python train.py --n_layer=9 --vocab_size=8192 --norm="rmsnorm" --parallel_block=false --init_std_o=0.0 --init_std_down=0.0 --lr=0.00962 --schedule="wsd" --decay_fraction=0.722 --batch_tokens=[32768, 65536, 131072] --doc_mask=true --steps=6017 --dataset="wikipedia_en"
MLP neurons of a small language model. Each row is named by its layer, matrix (down: output weights) and neuron, and shows model dimensions 149-297. Each number is 500 + 50 x the weight over its row's rms, rounded and kept within 0 to 999. Numbers have three digits each. A neuron's up and down rows have the sign that makes its largest values positive.
A block is one neuron, or neurons of one layer that tend to fire together. After each block is what it responds to, as a language model described it from the Wikipedia text at the highest values.

L6.down288:511519514502538490557491523454482509476582529478511538540474489564532442416433579637444518497512480552576498455562474480461589584471489481462452497558549587437537496529515472433490475449505369464456475479547550487403578397519428497547430431546447482517478528493431540509436543541492580451520434485596510488570595488417535452527506565612427411489531498510534525502454501524494548514497532433547508489509428481466511445544460475491486460525408527494
L6.down354:520583511439512528465496507469536571431443528541511582453500515487496555518495448530513512474494521561524340516550500546498496525587441493585547627484486562499516459485584480460458473481529515583494462514511545510599468530528481510638545520492516560505411499585496496509447507492527404446485493489448560502454548493487539444544513503598458410490455580527591564518498490650482528475512539459471494499493557507512560383479515533472491525500442556492
L6.down990:444545497513493548594440468413550533508433516474549489440535472541489448494567539493497545490479514519464533509477542451489492525551554494606506537461479466540406483509531473429534537481509558483503503501532472490473531599463533479522521530498586473463564493567467594599470538487522456594478418517553502431537582484467504449429479473503490514462530568461521542463527463453463444409466514435506316485512426549507649411485448501490470417431385424485
L6.down1006:553538496577519464454538448472480500466463479445555500474505446561563525528442488521590513539487532489450507529602523465442496575572443393466511436367496424460526475504498533551556453544464472461527450534531533524465465448454561517437462484529498450486512451515545499480479573461405530480456440542542514528448576478510524396412489501425549519545486581407518486535464545443470402498421448498542526515488524602503559454447434553457550534426574580470
Description: Start of date expressions. Day numbers just before a month name (On 9 April, born 28 November), plus "on", "born", "released" or "Released:" introducing dates.

L2.down206:415415464449505494516513531444463504552426498485511518463490470559503478553539577499510480423498504443561507502557580496531547503459511535498431516549484496517567501442513492436494389559475461473473557452405527516552498531475537549548473524487545553450503438584594489505535453593560551399413568602612451426423492589522436537582579456506508544428545563473515505499553464421600473515515473488448457493411486564478548545555544527461539568487419447495
L2.down532:496500464447486593523535550535562532558539573466468469467528558443579532486460462643432492481406505495481450473397350530482481579444465484640448524494455503555441539501470479505434448555471476504531460533462487469539501494499536484602495424493530481531496459445521432487565531495587532457534463533585478561467519453623620425532553568493576501555522544598451506550469557504503536515413482608578403571481511507484421511447542528518504529527477456504
L2.down695:478582475498485536495486596474503472529489410561585476544545493533402439494442464513499542589501402492487496463474520504509443463433434522448438503547530487486617384436540561601508501542541459591531497480474511547493557485507433462560484376414546532520532420537517409454450589475531482439486496465556506479478481494440523515480519409423495469499434577450433536500580454406569466570507538579560426522485494513548532604493502509554567402426466409620
L2.down1028:557508476455487534553465454520436490515505485521493475544479470537564474507553531458505529476456549550523511443539551487484477501391559542557515556437476477443372348589522506564457518465425463468642562469510528603503548506532432540512563528450465405495523586530491457471459413562519464405482415517390509495494574478551588494551495502548510510525486445499521511534488452435505514437525475450618451465503455565499418519504432471529542454505516522532
Description: Mid-word fragment pieces. Short consonant pieces inside a word split into several tokens, most strongly the c of Des-c-ription in section headings; also inaus-p-icious, ins-c-ribing, out-sp-oken.

L3.down668:488373446489438523445505496582534463479548538434443525536424551607507481540461515476509477459474509449534404582408515595495502546477519462543497509456529571557541477479464559448501497539556539490544481469509603512489433471525487542474500447528573471516576447509525533551424564489565555459550526403449608449476606509536573491436495388457515462492473558555457427515547374417530524528541477454524503502548515443565469461526496468518455589618503478592
Description: Infobox and heading fields. Field-label words in Wikipedia infoboxes, tables and section headings, such as Website, Release date, Early life, born, No.

L6.down28:427496499352440537465465463509436512525464521443497415494535577456517517497439384469510560471493502616548551522478520542542425529473465561529525615479458616579499424473492523599477431517564497547557405542477393491500508480546390433518406523465525535586508539520462471481543543516469525465552557425429500409512489492575496557387453516372437515584513513555510554540521442494539453496537530541484593451542500483469512497557444498439450462419582466541
L6.down45:479484505467539526485522442545488394532476542514519449516523446529520526427478484409525424452549559524479497430501505546425546501547498524569495459495515439457474481449405456527513530518474487494555465496477486577513438609586442360415360472538517404498492555479453490502466422511516456512622519447488440439426527480467586565426469503496479472453524580446532489433434468486443578488440535462454462477430494473431597457561506498474470477461529499528
L6.down554:473514590481477467521537490592467531491464505497492497361507518527381506466537449506544453461475458583548482428458493516556518519428516473448539531516526462526475570460508553541439564501526503581489555481494584574485527491564443462471544464482446515535483522478443517578475500509527426490517517495486506524442615485537497518428437340498445556470504487529398569476473544462468471508610531544478479486453463483589464535414460508456553499392447502435
L6.down1076:453485535454552543495501512486554441500525559474469496593441497543503524502489429557454508430478550521525481535489502499498471492484477487467497525519438456455511505519531445529498476529478474396504474488501460473537571422563501466502459518473516461505489510566480568431467474465514467538481434552487542480480527501516516464472536490530488484556499464462456495565445495496567461483520576483476546471516526532467497515437521453536488555430533428476
Description: Clause-linking prepositions and verbs. Prepositions, participles and verbs that join a clause to the phrase that follows, such as amid, with, of, include, allowed, caused, had been.

L3.down287:461498526553522501474462603507434482499519465525530442467496511598439493557495547491410542482536421519467461464493471502483577428441476541615661506481426497606516516507543465489501456470634513549527445419547513558505543556473480565433493484424548525510558539466482507486436439549481464557498500532558441517502542537521471457562513557541511480516469531483512551555499437515603505531457480463524546450509475438478453520547393499496442454494433490556
Description: Biography role-holding verbs. Main verb right after a person or organization subject in biographies and career histories, especially served (as), was (named, elected), also worked, lived, made.

L3.down449:500541452552513610509548506487508438473444448427464552583465517422524488436551502484507538537523511580481504480581481509489458499477562478440504482447522497495470415532493448602467502474476565571461476487498440509557472561463438541527556534509551484432532520442442527533580478466425564517446484476484528465543499389572423497572479504507554509497407572540560496521525526513489613566474459413495419397523433420479565446529550486549467474584505501586
Description: Mid-word fragments. Short word pieces inside words split into several tokens, such as mb in Ensemble, pre in entrepreneur, lu in excluding, plus some table pipes.

L2.down710:451506556575577586488406453514561618438519553450524451382543450495504499536540475533541473547468503474453481463579434473480433484447511457464536530538624505451532484556533467473555537354600483424466508581507554526549414480573622419544425480448524558599432496560524500524565575528531524529502467474510588575523553468482560588526489577499460494524564537423477429500476486508443454467494465532512548468505528471501578488526461543536455433585541555509
L2.down821:517511407460478519471495523436456571561550449511494392476582534520518469446502511542498507498471554460564435462421496392576500456490469466557515511509593510480497519467484434508406489418660514409490489523446448546493471511552483404534543547537423449484478453483473540474563500488502494514411493524461474499457571500592522476545523526502536467456485431541578441577501479526581475481554529479421577481548589432515544570590490423495507493494433630477
L2.down1058:469554512508508531445556536550453447515553429511445432489567528474484532531549556520462454525465489488579420491649425412548483482485479544524479563524585540501448493582507475484478525401470501500486429630492454595449470539553479371468409535459491543529496537489464529396623609469419517482471464462476524578546503488399482508520497449434445534488450542482473460530595531575502523480494534482484450495429553617609501517559523572466431465452497497562
L2.down1140:543529551403538472592477445472529447436541471569581537470478486462467440503459446409535498485541549507497436416465540481447483526443495444424465485464499477441505547489468291562635454498532476500531449500484519454512526502387586473502489562527571439481493388498489530507505566590619514433520583529511540521528454500451502450522505517409581446581528364543476541526497519448432443417460518510542468447481526532424550466490542541535607627517394495492
Description: Word-completing subword pieces. Second word pieces that finish a word split after a short prefix, mostly after co or dep, as in dep-th, co-at, co-ef(ficient), inc-umb-ent; weaker on words like that and greater.

L3.down676:508391454553499501532417526557531430506496580586493485580523505498470514535522513382554513604516462408559452471534481578473424497448465484526491530481487485593513578408466455520442537458509534509460473532599428508490562533553506443558493537481518506556413513532460506415485510506518512441438521454503413477465429555431516511568443583529441446450410537498527509487489415488495466568483444478459465485504463512501448467474487495434468605531373655474
Description: Mid-word fragments after short prefixes. Word-piece tokens inside a word that was split after a short opening fragment like De, Ne, me, cu, such as De|al, cu|st|ody, me|at.

L6.down254:577497496482440481642458547471524405498530509362426491498537451475486547608486560528491513522457454444420485505468418513466428418525556501518538519615527505545410466418567427515536455569388536476516485463590583554477564471489524441528550483456587464485571537487531523568528536514493480507519595527452486523547515489577464526450467552578537466530455555494606552478508374483471590472519452434548549448494504448513482444345474439493355552434526470521
L6.down871:578493416603559535564495496489445524558558552424532478561442485477399512529592517628543464437517499448445515523442499556422526538517478494522524408487407473352609626521495510527480531466554431497451499442579478557560461495498479480475580585563492504537428436489553464561534546538478592548519549544475442489455482563468487470525484512563486414453500457471454626554462494485471482487527516532402444473524552449424383524494448471473596543391506537547
L6.down977:532483510561459492514406507544434574526563503476421520489448502438459640599574408510414533595486462487440465561499505533414478526533516505494519498552519501500411523570551444559559392474513505568511502550462528547411484377445487446500490431525492491606491478566507462551391482552449502473465465479490404559479479465535528510540523504587466418461361478505494505444466502501497543568455412432443571555569484542546558503501484537454492454499429454506
L6.down1104:446494496506495461562545470441540490593518430528588473434502454492564572556428376544505491486396442496377514505520474548485353526520456480480499404552505479498444491453525513560486476524524483501490588526487500520450461416445525557494480497541497458576458420555506505519495534599521432482436521457448540520538471522478466507482515577492519499521437460503596537459536478533455596510512604505381570562462443511477461638491503508510529501518516567433
Description: Abstract noun endings. Final piece of abstract or mass nouns, often word-final suffixes after a split stem, such as Construct-ion, criticism, research, admission, usually followed by of or punctuation.

L6.down406:459560536527508516513556530383439541440589594456375497494398479495548457441512574454558550480440509485459492541493549515439485514554549421514402496491513507496532474448396486484526518613492434564446530553584471524538508472409488442431474517520513535514493489404555556549436481452439444513579539460469563442524536555475489545474520432526491505495440522400487443401504400443441534537599512517490525496447477466513525543572439460545521463456483471587
L6.down433:526475488479521483588638390518477550476488379481520582543454401522459614513488512422511512461510483554421577412444490465511459474505489497508542493525423521544433575425507511474528512525504468501549448492466595449553453543486570473484507551575484466481519531505463519589495491535526454519438466543483445580499566478537403402444509416513577444502521467465487459529385587507534382593557572461505466498449516480547539450479482520408531496477523493498
L6.down640:520572488533492513519499540546519501516419583516433547560507463534533535507522417493399486464400427454379537336535480505486528557555480527452525542410474482499597496470532560509516493580469564598484462531482482517533499581583535449513556441434453457481523468498534537536454530482559449583458582556532503568494544470493540557445498520609441458532565484521465534449580438443555489509509535534534458495425392505517476594479532458552544529554531465431
L6.down1201:460488426587454514360526499479510460492462473532439531501501475548561496523517468397549500448502415526478572482392495494356480517563438473458628506491502511515463469467512493467561528543475458593519521599469524436522444623401471523521472510473467521434474491492471561560514533583485439442520499490532517498532505464495568462465485551526443448495459487532532535478487454432480483471369535571425564410476428506452516534376492480509621465603470497478
Description: List-line breaks. Line breaks that end one dash-bulleted infobox or cast-list entry before the next dash (Born:, Class:, actor as role), plus table-rule dashes and == heading markers.

L6.down113:534488529542442380507485581508411421409459484562542440543504573593478443473544475494517476488540521545446472520445470465508466608551525562566525422552485519541506546571466512526418467393461529546480512495462508514526473512469551657455417464479559549530520460535461512471522531547453490571492477468489533360480503416496543464529520469455542555570411481461441475605452504514537536505530523527615518551489565553507562497460481533500483405453446455500
L6.down622:414399469569519534622423584570477485520540547511491394414547452506504545465521510567408534478490424465453460439513464469582516575544480586407567504526504516545435470604527433457429499428421489545503479446473464469445544492460420510472541484454575539503603512531608485433441554542513481432547508432575445426562480530532519537509468506474444415375533447539533509607458436435472482538471462417518566526491638543614500458517454406528508590540474502566
L6.down1118:413514420532509518520554495488431415565517432537498454547505499516495463522496457517492435572515514590473576461432546482528537525533469474527542545523567450513449450625537563440462456532497444564487490454623511537431533467572473529493537443501493418487558473505534463456512477524427470524585422516451526532588435532538507452459479568402483554516543445475485499410436466577477455482547526454583486506525541435523496466417459470568466448551488468527
L6.down1194:522478548495510605596496401494404464497609455497596515476505336423478443416514386560544510418470507512488532568469542524577476499496445375489468433549581505528516464552522539567516506470471459514491491420477536597576542487428510545492509524491427446479503443517557530545456454564478395404549479447488492572543481426503457489441494559485476477457477471413580414395473552532487493533568472523548546485471461480613480507476539539590503543499486451526
Description: Motion and general verbs. Common main verbs right after their subject, especially motion verbs like went, goes, come, plus participles such as used, sold, shown, and some verb-ending fragments.

L3.down330:499457558568531622523442444511502492495509514469529484404546573444555477498528445533470441460434498462479433523492409541542492562553496442509502430511478463483399506455464435433384559558554528538475458491531535510542536537367516547467409475434550541546467560524559451463492545504430480475626560517562455534424493481537538404577452527555514474454448382522501546533560419461491597536457579442452584483365470487617557420563444502509582473529493488598
Description: Football club name endings. The final word or piece completing a multi-token proper name, mostly City/Town in football club names in tables (Brechin City, Swindon Town), plus word pieces inside other names (Lever-k-usen, BJ-P).

L2.down51:499532551501426505526490488495482529437530572491525520454505494560498614513560433519545561504548470544444471485436487429493666540445458497582524474502477389433533556456542588523580531523480593520506380538535504487458458548488496442504442478466502571570535557467485586462468494517477452456479517434559562567449503540570451452518458513489433476615489507447459422503573443488535517483530459431482529542543483478477473461396496555573477500592459507447
L2.down968:501477547434450511509537433501536464501519515463473505440552515591454534534519408467534401561552478418641457587463507545523516445465533535476596481455447419479493475488539455446450585540482523535494553409465544516550534541517487516502527466525395552515566529614565439497466430461451493501484514542549496402499594514575495407463560590492427505470467493474583540517473440559533434521546483432544439461551453553478511534509529595565540444503458512528
L2.down988:384414497515450475466455497559517442514414428496495498445579498584404451534488443533482473521488460473548426418470480473454512426499576515497556546511553462441527537543606477505540527460537492543529460428477408424525460573520463421525464501515569448485496516529462415494478515542519535550508524510518491439458492347534467449474416545483518509482596577445571513522564461488542575469425451455453479536488487558472452398579543472507471540479458447484
L2.down1187:500537423443502545476462474563455447496496504578534493503382539467512546467526509523514422438510533610505474433526439481446549499465498496562461530498381556446488453499498546522433457405479498440535470536583494494547499568496497457518523469475560476560576568470496548444539475470480388473558463529500520496453483473546550488581544463576515471493416503527500479559488563560513526423534419467507512524462534466476454487455474434622498433434451575536
Description: Second-predicate verbs after "and". Verbs starting a second predicate after "and" or a comma in biographies and descriptions, such as serves, spent, worked, lived, was; also mid-word pieces like "em" in commemorate and remember.

L2.down261:460494563470484455510509423454487404568447530500461507453518472499541416457479542497476510487550451488425520429445501479564463527450477502484553539521499568515379446420574572562483501463536566480483423496459544510498491564517511529473539459412482484545531442491512417558487489469520570605491591402533537473462537559551514538402528460497442477549440504569526502508479455470495475526496493469469449554535597492501490516326522508448479475436485513597
L2.down402:417490421468469456398506559430447503514490494443547402501550507490616510480439491563478502460536577472458489489609493447471474504550491517424455479548504417553457539529485482573441457507475519436520579590557547489571461528538451531537536440546528462464540558537432414486526532520514481565512537488524527552510496447498443483510533497521454581548550530500552608474480497440518483505563550516543506446533454478515471553438540528419539443459425540446
L2.down473:399583557524522379428551570557450487613468507474520518443468446445443515467557490492468527492525389426453414571534431383571510445493586559512547515542596527475530564436492535588462522507508475524534511508485459554498456583462444429571560565561468547472522468476495487477556490472460533570470483465545498449436475440487388480469550489534508516522516469489529424478478514483453460444562538554569431506507502531450558478493473479434502509488501517475
L2.down518:479507512532556573555433486422339468470449531573464527456499456478520632462490525444388532520501480530415510447499583481424550423556486550470524566480507506458527414471473507524424472469580478487516541527458599584564540501526480506530494495555513477455590422517424580514435451431534545528480509503481459503439562508495524477479509413429460550552539468549533452420475463491528511511520503527439470482530492606537503512528540502463483578438527493565
Description: Composition-introducing words. Words that introduce what something contains or is made of, mainly "of" after consists/consisting, plus comprising/comprised, include, and with.

L2.down283:455559459487525498461523480415503510520589531471548450502488498496529496553566525527509543439569510483449435548418525564433530498518441544524437526486550495486485469543523530487514454470517508466590538414456474529626508521539545504548456458472495516561571534505458363422399461588401459450516492494554475520563466493492653372471595574469478601523560423566548462496475525545508542474494431488500475581550493480483459493545560503490549571533441480559
L2.down354:422558511469444408478425433475536448527495473428493458475535523480505493485465422447473481487510473495476479553491505504407557487459521477520448536471448526497563528532508493529539646499495426586451533509539405490426500516495547505484470455571501516517494536446520589460513499484523513547441543499447483488505642466484531541601462491498528503545439455463570460493615458517500496481539584472548533560444575511484457536448542458486507489535532570543
L2.down648:547561423506506455457414516560520588468455500472522457523559598421580515470471522601509474556452434467502476570471536591500490524437496469499518514508440424470484581407483505542640510398481460461554531414464544533542544523533488580464463459482530571545597519447492459576546501519500462469507535507449441507530514506533396546546496570577575543492630491499578533448501420457638545409534471418518455554515535556525516544470492520437531509455486587476
L2.down1142:504524533530523440445468579535508530452490454538502561514539479527532482523492526531504532542468508541482572460526525469505524501489559528429513504492578471521503509475449520540569520514446485555514537437480534534561494408475495494585532516539436519450502529449393532534551443464594430524475495507508505507574465413545404428442531476579546549490522478470421520463594395486539479491543568475459498373496486461532611496556501492574526498463479482554
Description: Verb inflection completions. Fires on the token that completes a verb form, mostly suffix pieces or verbs after to, modals or has, as in prov-en, fall-en, turn-ing, to take, may go.

L3.down1101:482574486516467527407567472563518488472517405557539455403543560469552481525457477509488521507486509457496541427582430488562543524482500414479506456547517513495536539501519472527481500420557517516583539508496502575475492559452493560477473389496503593460533535543490425494576548508539439510548478536470504430481482496492459466522490479515437539520514547447501480489543441376559559506562430476474533467446592572593575460412464540469454617463550535465
Description: Verb completion before object. Fires on a verb's final piece (-ing, -ate, -ed) that completes it, often after "to" or a comma, just before its object: securing, manage, losing.

L3.down1204:513438473551438525496406479524457502507644471545440484540443592472531502545439450443514481482355421443561480552506440517541390463554519463553473459437458487540456493536516522571540486595575464439504472539519570523534484511531523528457511409412499486546504528406582500476500493485515596483520488523571502508504603507464542506492466467490580517485491633577529526484482566452411546429452481519553453520608527484605565473511457544499500402500499455483
Description: Mid-word fragments, "scrib/script". Short word pieces in the middle of a longer word, above all the c in des-c-ription or ins-c-ribed, also name and compound fragments like Lock-hee-d, gang-st-a, ecosys-te-m.

L6.down203:508471419509533434481579582467531444563477523552545508541447487517526464539521539502488462521535611480521485516509577368441485496534569434565484440522510472367467471517482535519518492593457448509471504559461488503484500514522547475524400493463440521457542527530429555493413467384472501590528514411527444570488484491395534506432514477602461477540424442436523491535541454570525526400555501566597515465486485590492512482560491516466451627548509542476
L6.down345:447488569543438548563460486446465474518440492551490546492424452510469421399400512501467436452569524478584432573506446541561471470545515529400520591582517458523360417574462566550513461453519450440502614548494467479459544499512580501496466457490436535517504456548489479495465498442445461518526496546468473490472520473440453412536382504477478473423469451517612561587526528574596567508482507487400537507537571542460485546483561473520474566541532579478
L6.down407:481427540506525543582456468434593479411525486496580444502475553498488473551559395550466437532597542476528523573541445513467454457578488487437425512432539391463433500541583577454522431446542556532518499528543473373545493480477392488553514511599515430498504544529456464541482637483548428473501517530467469561534486496502557579535537475521464476434493474444433510509453576541452429498439582593530517536558449578474496438434411522502541588494589463535
L6.down440:520479433585594470427540511592559455530482501561482605481504469432459577613503586540388472436456486498479437482533403533519534461461517552582460487518608450537578528526482507445629480505533527499530620462505479562569458483451437474582410393510516578506439595460513525409421574614524519480557500464501502457527459496535463567547522423522501462454570525475554545489477514555489472546545389504474484514456503514473561477500535522589479469420629503519
Description: Mid-word hard consonant pieces. Single-letter or short consonant pieces, often c/C or g, in the middle of words and abbreviations, such as OCLC, HCY, i.e., cal-c-ulation, Geo-g-raphy.

L2.down85:551553483511503559502453593559506520558440561483512516521453568535498501521448513456428453551474528525510444476505490512413633510563372532554462519542464576528448559469425517508474448603563489605515434471528431550514502499498569459561454532533536451500466567489512603496512419547522464499547534541578547519518453461494543500483568418498474515497525497438518496417555460518515471504453512502433483490408483503533475473420470423482484514476570475490
L2.down110:456556499475546481568503580451474393526502592551407477534430443514482495494404561441424492525326489543484488560429531527442517478511474476434534563445452490444465513409542505520493510534518469444483542463558472570488432548441508474493520464511520451515522457375461581521503539425539448528477532541498482612483368522420511471558500462508487567497456550421537504453562515528495470537491575426545552548517408455499490537616499476559556448496497445462
L2.down153:469555447553510507483549516519530440456446468474395511510476522608659451524592446437489572446532480515506438498478524576555449492496446484487455501498428534549469460506484549448512446492487582440483397492435486484518531570466538427531501495505490477533477624506535503454507476489415501385425565506616465540496520462453591445504494488494518532540520500526506468441436509450473458485492502482543456527585523546553568430559520531453461403480477549534
L2.down1011:488514442428544454427525472525488495520489555437488523474497456458515542510476552478527533560487581545480495406514476468483529472590525417550489471545532516530530487503493544555511462462568458518526449434500426460520458533484430525522462522450473597578500553470522431480484476513555472361576586484510577536450525432538509492544572409505452486519456509510562439405547558525451539561475504471489556601498481609460475511496430575396503498473432476558
Description: Line break in tables. Line breaks ending a row of a table, list or infobox, right before the next row's | or -, e.g. after "| Bronze | Third place |"; also odd mid-word pieces like th, ib.

L2.down59:474504470525525539561448485572607483493493572547402422462475545457465468478458564461509527336473478512586546529575506507483449449502554526520490544497481474421501474524528476450553438471521547460468510510575489484453476486530511392473516459560581464398399434579430470471527483551414391517531563456465529457515515453505516563522573423464453461560487510477378542471464520466483470487650474450559536512527511489481594529472442569506514593426550494510
L2.down539:501489556513497578407434385458508529513522542522502516474477542565467564554403533412436475506441505512416507409500523465512441485527505515560416531482523461559538501509478560552477498487531549509440600455538573485485554439536491502533497396543566498514594495522477465481555546441464569463514543482683506523488527497370585556450550508467515506468494466482556425513450558450427538629554509508559477523522479485470499503432644549532467519563509538491
L2.down739:432492567529501541486475566562502524523531452497452530428605634494407582467568486530488459465445523522477512486534493461438482551602515483450464453535611515493501561453494461511438551598395512518584511445423563553500502414457513547488439563518545499512534528486382453465514684451562476435471512476489551507581510482431413485522534526466417468471484522502497408507465470497544567531565461519569499564500541443456471518457493546467446484499509490498
L2.down779:532505474630569534567398429567457529652511477483526436442454512540478615446592533496496478510469441557544491590482457568498533493479482450506481611480444510579456504517557576440473581475487441468440478525506526528513490510556600453525483561558580507526550457458477409486617427538485465404487590493515460459487491390454562488525473473538503454560484455504476559473553520577434466553540490472515464538504491482471424500486521471491512440509601511469
Description: Mid-word continuation pieces. Short word-piece tokens in the middle of a word, often right after a prefix like Pro-, dis-, ag-, as in Pro-g-ress, ins-c-ription, dis-g-raced.

L6.down505:513561497449592498494570443411432552485485439492470465465559530483561483523545532617566523414560442533497562585532514547520466461446484477556461436472544514474537472462527466496621563507476445451574569435486503457502466510437508518626609590544525512535481518565461452453544486529469447538460478578482503493471484488438511516497464440525421478479552415481396565579423462515545450530456582511497478516460484520444493528514539548490518524477483487499
L6.down705:572524518559489542514433514364550570548528465462444577504498459557506421468485484464462497424496453484566545548509403461529492505520483525449490528473464608428524517456550451566441532593413398507521412476520511528530444530533495434473546526472544548521502503526539477431489430464459493535464515391476420489498514452483587482416551491533532582477443552486541500506500499471520441518526497451441481469547552572546468451549533574538502475499459457479
L6.down853:613447596573528472446503446563448431523483472532420473552515500508497382557519421493461402517579458528440547503509463467396517519553527520521498526521519496440576492418453458573540512498537543496504444373491444482497378562609614432524433482478441437517447534478584443454480586422444502504465507417523455515524589571573511477527447487526544549526552460467490521544500491519482490593380524469457498432516554486506450443423592566478517525494449557451
L6.down1121:568597524525546468520477432486469428501445479444509601614594561540467485559445390436506507527506494530553502548532370482497464447465526529442594517467532491361450568509521561452624591553532460527425479450490553524524519500497467406511505477522507417393542560476475545490473584454581548461551486584525492468460510438443443422505501591534468529506461463504530477385553441457480436612506386525447433452497469476489530560504424422503451514522492506485
Description: Word-initial consonant clusters. Opening fragments of split words, mostly sibilant or c-clusters like sc, sh, c, as in scattered, scope, shrapnel, Discography, inscription.